config.toml
vocab_size = 16384
norm_eps = 1e-05
rope_base = 24800.0
rope_fraction = 1.0
qk_norm = true
bias = "none"
init_std_down = 0.00314
lr_mult_o = 1.5
beta1 = 0.95
final_lr_fraction = 0.0
dataset = "wikipedia_en"
MLP neurons of a small language model. Each row is named by its layer, matrix (down: output weights) and neuron, and shows model dimensions 32-127. Each number is 128 + 32 x the weight over its row's rms, rounded and kept within 0 to 255. Numbers have three digits each. A neuron's up and down rows have the sign that makes its largest values positive.
After each neuron's rows, "raises" lists the tokens whose logits its output raises most directly, leaving later layers aside.

L5.down953:128149078150143076102104160104103109176142142091170136088129135098158054153043096155121182138128142112116196122174132161162071115142112194085109125110126153188111159141122186129143088135133131185086132156096118121107124161084085139142139157108146119117141110138126135144113148103074136139
raises: "ments", "ays", "ment.", "ment", "ment,"

L5.down665:081177070103172134156123141110137160194164224135153178095201109168129135170109123135119147149189121155083113163193148104128122133149143117101162122124143136118127174144123106133172208127190145112095143109101110106120126109123107106085111131147173181122093127188157126139093091145143100162
raises: " most", " many", " much", " some", " all"

L5.down649:153122171129116100078134144146099131094159115189113173131155113123082115141161130125180117161137147064140194100119185103090092104109091148157114113194096144121196113098131120108006120060044100164122112100058098106123122120144117151139126138177148096132110132174131178147099118105157084182
raises: "ing", "ed", "ation", "ing:", "ries"

L5.down327:132113114188132065147103127095166136133159156056094140130095105128121084118118106163110083175108148137162084156098117142115113093112120144097086144130158073126082115111108088159135123145127181144090144103138138111101104103169149125120129165119111112163210103094106177119136088163115108155
raises: ".4%", ".2%", ".5%", ".1%", ".3%"

L5.down992:162131107109113113084141191105141156061092110113150058148151036132116121091151167129088175122141161106100112137140112139170095161131116117142100111122143136127150172209192149171149087108147115112124123105104144121056149136049134126188113177172101184121136157125143120100172121136126154131
raises: "ations.", "atively", "ations,", "ations==", "ative"

L5.down928:142110119121178096137169091140144155115125078132166084158086128161083135104133168093138108128122058149142119119161154108101130092161109170114098164144124077165119096151106105124117113085106119073098062137112108106108106189136148120116135123105111085065073085158060101072100145130140174145
raises: "ities,", "ity", "ity,", "ity.", "s,"

L5.down1017:155128119161102161120132111093133142126166239124184092084113109133096165086103108155103137117132144139137161117159169171137150139084126099164165172146161105100168068074165132123174140045181171100092151115087082173129109157127126149072124166129123171169096048167135232122098188177125121103
raises: "ue,", "ues", "ue", "ua", "ently"

L5.down936:114164124159168170130142119075159164102125173112152169055133158086143126134105167109130139121172049101117061118179124107123126073151177162163149140093119133122185133118165151174174154152136157117092179171101153126129194137088207153134149154114126140147147164154135127151144104113125105179
raises: " time,", " time", " time.", " return", " cover"